{
  "n_kv_head": 9,
  "d_mlp": 2304,
  "activation": "squared_relu",
  "rope_base": 10000.0,
  "extras": ["capped logits"],
  "optimizer": "adamw",
  "beta1": 0.9,
  "weight_decay": 0.058,
  "lr_head": 0.00428,
  "schedule": "wsd",
  "batch_tokens": 65536,
  "dataset": "wikipedia_en"
}
MLP neurons of a small language model. Each row is named by its layer, matrix (down: output weights) and neuron, and shows model dimensions 480-543. Each number is 128 + 32 x the weight over its row's rms, rounded and kept within 0 to 255.
A block is one neuron, or neurons of one layer that tend to fire together. After each block is what it responds to, as a language model described it from the Wikipedia text at the highest values.

L5.down92 [170 161  85 103 148 131 114 182  45  97 104 123 125  88 104 140  90 143 108 102 123 117 122  91 138 110 183 117  67 135 137 105 117 160 107 114 131  96 160 102 131 180  74 145  67 172 163 138 123 110 127  75 119 107 174 159 130  83 112 108 138 134 118 143]
L5.down171 [149 151 138  88  45 165 121 142 111 120 104 170 130 165 121 125  93 118 125  98  73  91 154  84  73 146 114 123 155 150  84  83 160 139 129 133 170 133  51 105 103 163 158 106 172 202  99 139 143 100 156 124 100 134 158 139  86  78 141 140 161 178 137 122]
L5.down575 [129 190 110 209 132 164  81 143 190 128  95 101 111  81 141 155 160 164 107 141 159  53 110 146 134 128 123 162 150  99 145  88 143 176  77 129 191 147 147 138  80 128 167 136 120  89 109  97 168 143 142 109 124 132 107 172  67 138 130 104 210 167 138 115]
L5.down1429 [ 96 125 157 103 111 146 177  79  71 150 111 129 139 150  70 139 111  72 116 116 119 124 132  84 122  79  98 200 140 108 123 103 128  78  62 111  99 136 118 116 100 140 155 180  86 175 154  62 148 156 128 153  75 150 105 118 163 104 121  74 104 104 147 144]
L5.down1635 [120 102 140 127 185 116  83 162 175  79 133 126 142 116 113  79 147 111 141 105 160 100 174 136  86 144 161  96 102 142 138  87 115 113 136 193 183 112  49 208 130  81 116 127 118 147 166 129 106 124 122 109 115 130  87 157 101 191 145 182 130 122 151  71]
L5.down1684 [ 99 106 179 126 182  91 119  94 132 106 176 170 151 112  96  64  97 117 125  91 138 135 132 157  81 100 126 172 124 128 169 129 136 174 154 126 152 134 126 103 159 133 178  60 116  91 119 112 136 102 127 102  92 126 102 141 173 156 119 104 126 164 151 113]
L5.down2179 [115 124 179 135 170 148 207 177  96 115 101 142 179 154  71 118 149 172  84 141 131 105 158  89 117 152  58 129  75 126 138  96 148 128  93 191 105 183  53 132 129 143 151 138 137 133 140 153  97 142  77 115 137 117 183  87 182  38 146  92 147 176 114  56]
L5.down2274 [ 97 194  60 176 162 130 114 101 159 111 117 100 157 184 109 111 141 179  96 142 112 163 107 112 102 115 142  96 160 177  75  98 117 154 126 117 126 169 145 126  74 135 108 108 144 123 128 130 101 103 130  70 132 129 120 186  27 108 171 115 174 128 131 141]
Description: Connector before named content. Prepositions, articles and possessive 's linking a descriptive noun to its object, e.g. collection of, song by, Herzog's accounts, in works and events.

L3.down65 [ 92 163  90 127 163 101 101 138  40 199 156  82  93 146 147 151  89  85 121 103 138  89 133 141 145 126 153  92 140 106 138 101 127 115 125 162 136 119  86 171 131  94 153 152  89 135 185 125  57 163 154 158 147  92 149 129 175  72 126 151 108 143 216  88]
L3.down279 [118 143 114  65 134 157 103 136  91 167 132 166 147 189 171 113  87 138 105 141 178  65 145 146 128 141 121 128 110 145 155 171 100  89  79  91 134 134  99 163  70 222 113 135  79 140 113 147 162 128 120 102  98 145 127 122 159  87 162 125 169 125  89  83]
L3.down756 [ 85 135 170  98 139 191 145  67 170 106 162 161  89 164 195 133 137 118 119  91 152 112 166 112 119 132 151 130 140 115 110  67 174 118 128 132 145 131 166  97 167 107 105 197 141 107 147 173  70 171 155 176 172 134  74  81 148 143  99 123 178  87 120 134]
L3.down792 [135 179 107 119 187 163 110 166 150 151 120 107 116 135 120 184 155 179 139 110 121 110 167 150 175  89 155 161  97 127 156  50 170  99 178 166 119 128 206 174  85 163 169 107  89 182 155 167 112 134 148 142 140 128 166 151 142 112 162  95 166 115  58 128]
L3.down1022 [141 164  73 127 131 123 160 191 143 101  91 138 157 158  70 108 142  79 159 135 160  86 127  69 105  99  92 133 141  84 106 110 196 129 120  82  54 107 107  53 124 152 151  94 119 111  82 117 117 111 166 160 132  85 189 117 129 164 150 120  69  96 161 135]
L3.down1429 [154 131 178 123 115 175 127 134 142  96 145  91 126 146 149 164 123 152 144 130 150 113 142  97 178 140 106  69 145  65 105 145 129 159  86  97  99 168 171 121  86 163 163 144 121 111 128 131 149 154 132 125 149 117  92 121 159  97 153  50 105 143 139  94]
L3.down1784 [ 94 170  66 145 124 113 119  87 118 153 170 110 216 106  72 117 156  93 119  96 126 139 142 130 138 120 177 120 109 150 111 162 136 127 171 152 147 123  95 133  94 153  92 144 143 179 134  95 125 122 133  90  81 134 109 114  52 151 161 178 127 140 115 172]
L3.down1906 [109 171 138 157 169  84 189 118 115 138 131 127 211 107  85 165  59 166 103 187  82 170 168 137 167 120 126 127  91 159 147  81 167  67 139 145 119 132 162 139 162 173 112  93 119 156 173 128 105 117  98 136 108 135 134 132 172 117 163  43 131 177 104 151]
Description: Second piece of capitalized words. Word-piece continuing a word split after a single capital letter (often M or B), in headings, parentheses or names: M-al, B-ark, B-rad.

L4.down505 [162 163 143 120 151 143 104 138  91  92 154 158 156 115 119 189 111 146 141 194 142 143 131 139 155 170 127 132 115 150 122 106 104 124 139 120 123 158 133 163 105  84  91  89 118 121 116 187 131 170  98 100 146 138 129 111  95 139  44 180  99  91  89  70]
Description: Content-introducing connectives. Prepositions and complementizers that open a clause or phrase naming a work's subject or reported content, such as documentary on, based on, believed that.

L3.down383 [ 90 102 152  70 198 160  84 136 119 118 102 117  79 138 119 141 139 152  57 105 107  76 105 103 114 151 127 162 150 110 100 166 147  72  41 151 169  61 156 118 101 150 158 126  87 166 155 112 151 133  80 144 146 125 105  87 102 201 137 107 146 140 117 141]
L3.down652 [127 154 106 139 113 115 129  90 194 116 160 140 117 134 153 180 122 164 126 127  79 110 165  79 105 214 157 143 135  82 108 173 135 125 110 124 103  70 112 104 106 152 129 141 138 122 124 112  98 177 117 124 104  92 177  85 144 119 144 111 170 161 148 144]
L3.down866 [145 168 159  74 130  87 121 164 146 173 124 103 146 130  92 125 135 163 117 111 126 141  98 108  84 113 188 128 119 177 118 134 148 125  64 147 205 114 191 156 105 138  89 150  98  98 142 138  74  91 101 175 135 150 173 145 116 107 135  85 131  86 162 177]
L3.down1259 [ 97 162 139  93 169 138 116 151 122 117 117 134 167 146 106 190 185 185 137 121 152  74 117 100 102  89 151 160 160 135  96  98  70  76 106 166 109 165 109 109 120 111 171 184 142 145 169 147 122 121 118 105 188 172 147  96  83 142 123 102 127  46  94 157]
L3.down1399 [148 130 126 102 142 107 107 131 123 156 142 100 106  50  99 125 117 165 125 158 145  72  71  89  99 154 137 129 135 143 148 107 112 169  84 150 203 165 134 143 150 217 106 142 123 110 104 137 105 146 136 125 127 150 126 118  95  68 102 105  49 211 168 179]
L3.down1696 [105 107 156 151 141 104 107 117 170  88 109  96 116  69 107 126  72 123 119  92 171  73 133 143  97 140 106 171  97 140 101 101  99 102 133  75 143 156 134 132 111  93 138  89 110 103 107 167 227 150 103 110 170 128 129 102 177 128  88 147  91 101  97 160]
L3.down1844 [ 96 101 184 127 131  81  97 125  82 116 219 102 151 108  78 102 139  72 114 112  92 160 182 143 141 158 103 141  88 131 102  89 162 144 168 174 180 150 148 114 144 114 164 137 130 141 150 130 108  97 169 148 135 152 123  73 149 103 123 146 113 135 134 181]
L3.down1847 [220 159 105 139 165 119 169 136 113  67 126 123 114  89  89 102 123 146 120 137 131 185 129  57  72  61 131 151 128 150  91 149 163 126 101 122 110 152  99 144 131 137 131 146 147 170 110 110 184  85 132 103  65 191 146 122 151  89 120 109  75 103 123 188]
Description: Post-noun modifier openers. Prepositions and relative words that begin a modifier right after a noun, especially from, of, in, who, as in singers from, Member of, Kalmyks who.

L3.down905 [ 73  93 130  91 163 146 127 112 101  78 140 104 158 181  68 156 125 104 171 107  97 154 184 139 108 144 125 221 101 144 112 117 172 131 131 148 104 104  65  71  64 132  79 137  88 140 101 137 146 164  89 140 128 186 137 108 177  99  99  32 143 124  67 164]
L3.down1088 [138 189  95 110 172 100 133 121 132 143 102 114 127  98 102  95 150 150 108 116 120 106 150  82 175 106 111 134 102 120 107 119 115 154  65  21 138 156 125 138  74 158 125 126  81 201 122 129 140 134  98  98  81 112 100 155  60 117 137 102 161  96 142 131]
L3.down1091 [130  85 175 120 137 119 154 135 132  96 183 154  97 162 117 121 141  93 148 124 110 130 144  69 148 144 191 123 141  64 106 153 130  96 117 185 128 158 120 151 142 198  77 173 110  90 175 128 128 133  85  95 120 153 109 144 110  78 105  94  79 156 148 114]
L3.down1296 [139  99 131 124 166 129  45 128 138  60 101 186 172 141 107 113 138 118 139 114 104 139 130 135 137 112 183 134 112  91  52  96 139  60 133 122 112  90 107 177 146 169 187 149 153 116 142 142  99 163  99 158  88 138 195 110  97 143  72  90 132 116  93 127]
L3.down1445 [148 103 168  90 213 151 141 112 136 134 136 113 138 100 158 114  99  89 156 101 156 117 171  93 138 103 168 135 168  77 152 145 125 126 109 149 106 164 147 159  74  88  94 147 100 103 135 118 147 132  81  90 117 134 128 114  83 124 145 144 130 126 122 118]
L3.down1750 [101 154 142 168 175  96  85 162 120 118 146 143 123 155 133 137  89 134 184  89 183  87  97 134 153 135 118 134  95 114 164 109 140 116 137 128 151 189  84 206  81  68 111 129 166 119 132  93 147 131 132 105  95 161 107  60 114 173 101 136 151 155  96  94]
L3.down2023 [164  89 105 124 166 136 151 129 112 102 113 126 142 133 110 131  87 122 165 150 136 155  70 194 118 125 126 129 110  84  72 105 124 126 113  52 138 139 104 147 103 131 169 119 109 171 154 132 120 138 153 102 105 183  96  74 113  92 134 124 182 210 124  61]
L3.down2180 [ 98 127 106 135 101 190 126  88 141 146  84  99 158  98 140 111 125 137 137 130 177 120 127 152 134 127 119 137 116 110 156  96 122 112 151 109 120  95 155 164 138 125 103 136 109 123 173 100 136 161 127 194 118 162 106 163 102 109 103 124 154 115 104 118]
Description: Prepositions completing verb phrases. Prepositions that complete a preceding verb or adjective, especially "on" or "upon" after "based," plus "draws on," "instead of," "revolves around."

L5.down88 [117 128 158 203 157  97 133 125 160 238 148  86 118 128 103 162 171  72 140  83  99  99 135 143 125  19 158 152  94 182 143 148 186 112 141  73 168  76 125  90  93  94  82 140  70 110 181 135 130 185 119 139 128 147 176 163 126 105 123 104 127 158  99 116]
L5.down1296 [ 96 173  84 140 126 127  87 148 145 134 141 131 137 196  76 140 121 194 179 113 116 161 178 144 153 135 167 121 105 175 111 130 141 137  77 150 190 126  80 189 154 120  96 124 128 132 161 175  86  87 165 106 156 136 137 123 135  79 185 120 124 150 137 169]
L5.down1400 [110  99 188 142 184  98 162 122 115 187 110 147 139 163 132 116 173 142 111  37 137 107 160 128 145  93 148 123 114 176 104 140 119 146 101 141 116  42 129 100 190  99 102 115  59 189 150 139 113 203 103 135 147 150 164 114 170 126 119  76 108 203 180 112]
L5.down1610 [165 145 113  88 146 153 155 179 116 109 103 106 124 104  74 171 131 164 111 126 158 151 123 131  92 185 125 130 125 151 115 118 119 145 122 150 130 109 127 149 128  98  67 113  86 104 153 157 124 194 113  98 107 137 148 164  83 127 150 167 172 169  80  48]
L5.down1807 [150 161 107  99 125 117 189 106 129 107 130 118 117 129  75 110 133 177 141  75 188 107 124 172 134 174 128 109 146 152  84 115  89 165 175 141 112  63 147 182 121 153 127 117 140 181 206 160  69 117 134 103 108 183 147 176 152 121  60 175  88 191 152 135]
L5.down1885 [204 142 106 138 152 132 125 107 149  71 116 119 156 115 135 156  68 150 108 107 187 128 102 135 122 164 131 156 172 120 116 123 156 112 142 136 126 159 132 195 116 108 145  80  89  83 148 139  86 190 104 106  83 146 109  94  56 115 104 118 238 155  60  75]
L5.down2063 [130 173 104 157 182 156 139 138 141 116 133 130 155 121  70  43 161 120 140 165  88 193 129 107 129 138 145  68  83  98 161 129 124 184 137 120 176 130 149 184 148 151 143  67  97 112 110 172  97 168  86  93  89 166 151 155 126 128 174 140 175 166 185 142]
L5.down2253 [125 183 100 147 134 175 162  74 161  88 132 151 158 169 124 143 156 135  98  71 155 164 141 156 150 100 132  99 183 148 117 118  93 122 124 187 123  95 127 115 143 147  74 146 151 130 148 176  94 167 163 115 117 105  80 161  96 158 116 146 161  83 121 154]
Description: End of personal name. The comma, and, & or parenthesis right after a person's surname ends, often fused with the last word piece, in appositives and name lists (Purdy, Pierson, Nakane &).

L4.down1845 [112  85 102  84 177  99 145 111 128  97 185 131 108 104 149 138 132 152 132 132  91 111 115 163 175 188 168  52 152  91 137 164  89 118 121  68 107 144  75 168 146 132 134 119 138 100 129 135 102  92 106 106  77 108 104 127 164 158 106 119 115 177  67 100]
Description: Passive participle after be. Past participles or particles completing a passive or phrasal verb after was/were/been, such as set up, built, held, carried out, plus small numbers in table cells.

L4.down1760 [ 68 182 113 142 154 134 136  96 159 125  98  91 127 133 142 112 150 194  90 147 135 108 142 104 179 117  73 128 132 186 159 172  78 112 118 146  95 105 161  85 132  92 129 138 123 164 171 133 146 129 125  61 101 161  84  75 103 177 110 131 180 117 134 122]
Description: Origin/location prepositions after groups. Prepositions or quantifiers like from, in, of, across after a plural group noun, introducing where members come from, e.g. "people from", "merchants from", "venues in".

L4.down1656 [156 114 143  96 137 146  85 109 134 116 111 161 118 146 141 105 187  92 107 137 116  88 131  95 131 118 130 146 121 141 145  87 127 150 127  72  68 114 116  94 152 132 155 154  96  72  77 147 142 134  75 127 132 181 113 122  93 134  73 107 124 199  84 135]
Description: Table pipes, name fragments. Mostly an empty-column pipe in wiki table header rows before Candidate, Number, or Score; also early word pieces in foreign names (Malaysia, Hans-Georg).

L5.down121 [162  87 140 142 124 108 100 101 118 153 118 133 147 130 143 149 107 128 157 102 154  94  99 137 149 110 205 101 168  56  99 162 145 166 138 133  74 149 136 114 148  67  62 180 152 123  71 195 138  94 162 139 173 160 139  48 128  98 187  98 118 106 115 153]
L5.down424 [138 126 134 129 153 155 108 104 158 157 115 139 109  75 169  88 164  89 137 118 136 185 190 128 110 161 143 151 127 117 135 114 163  99 115 121 107 142 153  85 138 163  91 199 149 141 112 128 168 147 189 189 136 174  54 131  65 130  96 114 136  47 125 182]
L5.down557 [131 215  97 159 146  85 130 174 131  99 120  91 145 102 147 152 109  86 105 127 134 141 150  85 127  76  77 158 159 130 114 146 213 156 135  48 123 153 174  99 135 125 146 101 105  97  65 179 177 147 124 152 150  91 100  62 136 153  87 137 193 120  97 192]
L5.down755 [147  15 157  64 188 120  71 106 133 109 118  91  93 116  71 180 154 165 145  99 171 137  52 126 102 118  70 134 138  83 145 151 141 152 163 118 138 128 158 124 128 158 104 131 120 137 107 110 143 173 106 116 145 164  97 113  96 121 102 120 117   0 176 132]
L5.down903 [120 193  86  95  89 132  92  61 118 182 176 180 140 167 177  75  67 122 128  87  77  95 148 122  86 129  98 168 158 138 151 112 130 120  66 136 143 128 143  82 122 181 132 178 167 121 113 127 107 181 128 134 212 132 108 112 135 164 101 149 108  88 180 157]
L5.down1607 [143 111 158 105 125 134 160 159 161 145 138 119 110 118 159 177 128 126  90  96 153 116 137 162 168 132 128 114 128 135 102 127 130 115  85 163 151 107  85 162  95 125 109 124 143 167 122 178 133 113 150 149 137  95 175 177  28 160 139 168 130 169 120 101]
L5.down2078 [161 145 155 147 115 132 205 119 160 162  91  98 105 122 136 191 102  64 117 132 135 157 156 114 112 170 182  82 130 156  69 122 181 175 144 144 179 121  94 150 154 119 146  82 141 110  87 112 145 152 134 113 170 128 135 132 101 145 139  90 129 141  96  88]
L5.down2250 [ 71 131 117  85  87  77 137  95 112 168 122 182 133 143  12 127  95 159 103  99 126 120 118 152 130  68 153 205 113 170  56 103 132 109 118 153 140 121  91 131 152  74 110 111 151 152 107 123 134 126 175 143  83 122 125 123 129 111 126 131 148 104 100  98]
Description: Second piece of opening word. The second word piece of the first word after a boundary such as a line or heading start, opening quote, parenthesis or table cell, e.g. "v" in Evans, "at" in Hat-tricks, "ight" in "Eight.

L3.down114 [147 116 151 165 160 158 175 140 196 128 115 127 135 168 164 119 217  84 143 113 107  71 167 120 135 119  76  93  92 152 147  51 103 168 132 113  92 144 129 138 127 173 126 121 117  87 115 133  66 159 154 154 125 148 173 122  92 146  73 189 125  87 135 111]
L3.down688 [123 103  93 144 134 147 112 155 170 110 144 101  62 146  59 141  93 133 121 144 148 113 107 105 141 161 105 186  95  97 160 123  73 149 143 153 189 152 124 115 185 112  80  77 146  99 133 131 127 174 106 127 170 114 104 101 123  76  82  86 115 148 163 119]
L3.down1211 [145 146 129 128 103  75 116 123 150 113 168 114  93 118  82 141 114 153 103 163 124 127 185  96  99 116 147 137 165 145 123 132  79 133 150 112 151 157 106 129  98 120 120  89 106 119 218 109 146 105 114 147 167 125 205 131 119  85 175  86 130 111  95 138]
L3.down1612 [ 87  86 156  80 171  98 192 144 122 136 173 105 173 162 132 163 169 108 164 121  89 126 114 160 129 102  88 119 126 165 171 108 133 164  80 104 155 147  76 139 108 160 123 116 155 110  97 129  82 175 163  97  96 126 106 119 100 155 118 133 104 163  86 109]
L3.down1687 [ 81  87 197 158 121  84 146 173 140 186 170 159 206  91 142 156 136  58 183  92 138 142 122 155 138 152 133  85 180 116 176 126 102 130 165 159 121 144 129 116 154 121 109 126 119 156  99 130 119 108 171 121 174 144 172 101  93 120 131 143  87 118 110 146]
L3.down2084 [105 108  77 101 130 100 123 153 142 153 163 133  96 180  97 133 109 107 114 199  65  95 161 148 148 130 118 147  94 109 101 136 105 143  84 138 136  95 119 133 145 127 120 107 129 103 123  99  93 102 186 133 138  38  97 125  76 103 124 187 109 122 135  95]
L3.down2171 [ 98 114 156 165 113  57 139  76  90  87  65  84 128 113 201 147 104 127  98 130 111 114  35 149 182  97 124 102  73 145 133 108 157 125 116 150 133 126 169 163  90 116 133 160 145 139  63 113 179 180 188 136  92  93 105 122 129 149  76  91 132 178 131 152]
L3.down2255 [ 90 125 165 114  88  84 144 128  93 139 132 109  78 100 136 160  96 109 107 117 104 125 134 125  63 119 148 149  80 110 153  99  88  58 153 185 119 122 112 165 126  87  81  92 123 120  86 142 204 151 134  78 172 119 154  79 135 133  86 140 107 118 120 134]
Description: Passive participle after "be". Past participles or predicate adjectives right after forms of "be", such as is considered, was annexed, is similar; also sentence-initial "According".

L3.down136 [155 107 118 131 145 116 196  54  99 113 171 114  50 134 123 126 119 131 120 184  94  97 129 141 170 110  70 124 117 118 146  49 127 101 166  88  78 118 128 180  94 130 138 124 169 159  95 152 140 118  93 131 150 131  81 144  41 108 109  99 105 135  85  50]
L3.down636 [135 139 228  92 189 119  96 131  85 109 145 186 117 172  48 178 155 156 125 158 150 148 113  76 172 166 115 141 110 120 123 177 180 165 152 205 144  48 112  56  95  99 197 111 107  95 125 114 134 190  95 103 170 128 115 142 154  86 110  92 158 156 171 117]
L3.down1160 [ 88 126 133 124 140 119 114 118 147 172  78 131  97 144 144 170  97  62  96 180 164 101 142 152  96 123 118 126 119 124 170 146  73 127 127 109 181 126  83 180 163  94  79  71 141 101 170 110 111 133  71 120 158  93 135 113 130 157 109 117 134 142 120  89]
L3.down1247 [131 130 104 139 156 136 131 142 114 122 169 190 122 106 156 112 214 158  84 131 118  93 156  82 127 129 127 137  92 203 107 123 141 111 119 135  65 118 129 115 140 160 109 111 161 145 179 143  99 106 111 180 173 113 133 123 113  44 149 191 166 154 162 121]
L3.down1353 [132 116 138 125 108 128 155 178 137 115 139 167 128  88 143 143 148  88 110 160 144 153 145 163 113 100 122 103 124 123 131 152  97  81 133 142 152  87  71 146 168  82 111 127 104  97  97 108 105 199  73 119  93 112 148 112 154 118 105 126 134 108 105 104]
L3.down1536 [150 127  82 195 160 146  94 143 176 110  99 138  87 172  97 116 118 138  97 110 133 150  81  98 144 175 152 122 138 134 108 141  82 171 107 125 113  58 119 173  79 156 102  98  79 158 137 159 123 143 110 147  39 147 122 123  83 124 146 125 150 179 154 161]
L3.down1671 [129 162 100 137 151 127  85 105 114 106 106 167  87  92 149 121 145 132 130  92 124 131  91 131 128 156 131 132 126 108 187 167 136 170 119  67 119 138 129 178 137 178 119  93 100 102 156 158  99 124  59 100  94 141 111  95 127 166 137 164 170 121 152 151]
L3.down2290 [141 115 133  85  98 169 182 188 166 133 148 155 118 185 152 164  95 116 116 157 137 137 103 126 138  61 119 137 148 134 137 132 121 163 148 174 133 119 167 101 153 122 114  69 141 160 180 102 145 104 186 151  97 103 134  94 105  87 141 111  89 157 143 119]
Description: Post-name separators. Connectors right after a full proper name, such as and, commas, &, |, hyphens, in credit lists, firms, and places: "Judd and", "Gallagher &".

L5.down364 [131  92 114 158 130  86 136 132 168 165 153  91 128 164 105 159 112 159 165  90 144 100  98 126  89 167  90 195  56 190 100 136 150 180 159 139 127 151 134  94 137 130 124 118 247 165 127 161 133  75  84  47  81 108 135 138  89 117 101  96  66 185 137  64]
L5.down576 [123 147 130 134 134 142 160 127 169 107 119 123 136 178 166  81 102 152 169 130 163 102 101 124  74 114 102 123 144 105 148  98 114 137 112 105 103  98 116 109 105 160  79  60  58  94 120  88  89 151 127 158 121 173 187 128 138 131 121  85 160 127 128 131]
L5.down743 [160  96 157 117 213  63 131 148  84 124 118  48  91  88 128 131  78  88 176  70 132 164 176 140 132 169 150 167 115 131 116 138 124 161 139 175 170 124 119 148 110 119 129  91 160  86 120 163  77 136 122  64  92 125 134  88 155 192  94 147 101 190 170 164]
L5.down821 [121  86 135 157 105 133  90  79 119 121  69 150 161 145 176 139 142 113 168 111 109  98 152 152 102 148 130 167  98 156 136 141  84 149 132 107 167  95  94  89  59  76 120 135 172 165 124 149 184 131 106 164 129  90 151 114 194 123  82 181 109 128 138 200]
L5.down830 [ 89 116  86 136  88 113 126 135 145  94  57 170 106 179 114 128 176 138  90 112 158  94 204 127 107 114  77 129 136 172 100 110 106 186  97 154  98 119  84  93 160  88  79  98 146 129 129 128  93 148  86 158 151  98 161 115 123 170  76 109 160 126 109 107]
L5.down883 [101 128 100 109 155  89 165 157 141  93  97  54 140 139 121 113 127 166 176  77 135  79 130 103  66 181  92 105 105 174 149 125 133 141  81 174 174 127  65 121  57 147 107 173 105 123 142 162 127 151 116  98  73 124 109 155 159  98  91 116  81 199 158 143]
L5.down1544 [108 133  66 127 139  77 158  85  97 136  95 115 132 147 146 102 144 157 175  76  88  88 109  91  75  55 141 151 100 104 150 111  94 104 152  56  42 121 116  83 119 138 173 211  97 138 131 129 186 105 112 133  85 152 133 157  99 130  68 138 162  97 125 165]
L5.down1645 [166 139 153 102 189 144  33 102 122 133 129 123 171 177 126 149 103 122 167 106 106 131 133 102 130 136 152 170 155 187  84 122 132 156  99  87 113 130 114 130 152 121 115 139 161 105  72 120 163 137 146  80  94 100 175 132 108 100 113  99  76 100 176 168]
Description: Passive past participles. Past participles after was, is, were or be in passive clauses, often before by or in, such as discovered, held, taken over, established.

L5.down288 [ 91 183 125 123 102 111 181  65 135  95 123 147  97 120 147 108 169 120  95  75 161 121 106 129 144 191 149 146  98 174 155 211 149 173 145 122  88 105 124 130 143 104 105 140  77 158 143 105 117 106 132 176 133 146 139 164 111  55 100 136 109 152 135 163]
L5.down315 [167 155 165 182 198 123  88 102 129 181 164 116 163  86 146 133 111 170 168 126 119 173 146 117 143 131 124 154 135 148 136 111 164 137 122 119 140 174 124 144  78 144 147  96  96  96 101 149 157 168 120  90 115  96 114 147 127 100  68  80 141 131 123  84]
L5.down697 [ 72 184 105 116  99 108  93 136 135  80 107  95 156 149 114  79 130 115 128 128 143 108  93 112 191  98 108 136 197  83  82  71 146 152 112 112 177 166 152 161 157 151  68 200  78 192 212 144 159 127 137 146  79 154 172  64 131 137 123  89 149  87 119 162]
L5.down1035 [112 169 116 121 145 103  93 116 129 147 114 120 138  92 167 179 116 168 110 136 142  94 118  90 179 132 154 116 129  88 109 223 143 165 197 110 120 170 138  83  81 117 137 134 133 109 113 156 121 150 120  87 145 128 107 122  98 161  66 116 145 108 106 115]
L5.down1651 [101 102 155 109 171 123 142 111 163 134 113 130  98 154 151 110 114 108 147 166 124  99 164 149 107  93 118  96 127 163 165 169 150 140 121 127  70 147 185 119 144 136 140  78  84  74 151 158 123 108 144  87 126 139 110 122 118 161 104 176 116 153 153  33]
L5.down1825 [122 153  81 105  52  87 174 125 121  94  86 163  98 146 127 118 211  82 126  89 142 125 145 169 117  86  91  74 122 145 146 138 143 179 132 113 156 137 126 191 178 122 124 134  59 114 132  87  99 124 158 171 154 166  90 160 163 114 142 154 134 120 129 134]
L5.down1924 [102 152 124  88 145 111  74 159 119 114 165 120  90 111 107 148 156 117  90 102 106 145 110  98  67 133 129 102 115 131 114  69 145  97 107  92 142 166 155 168 137 104 108 144 185 175  54 147  96  77 113  70 146 176 102 180  99 116 135 101  68 155 121  96]
L5.down2134 [181 116  61  69 117 115 102 162 116 115 180 142 105 154 162 121 179 138 118 134  79 142 124  98  97 172 179 141 151 122 137 200 165 160 125  92  90 105 102 158 129 144  79  71 107  97 122 158 143 102 129 193 122 138 149 107 176 115 144 134 136  96 133 118]
Description: Post-subject-noun prepositions. Prepositions such as of, in, from right after a sentence-initial subject noun, starting its modifier: population of, weather in, songs from.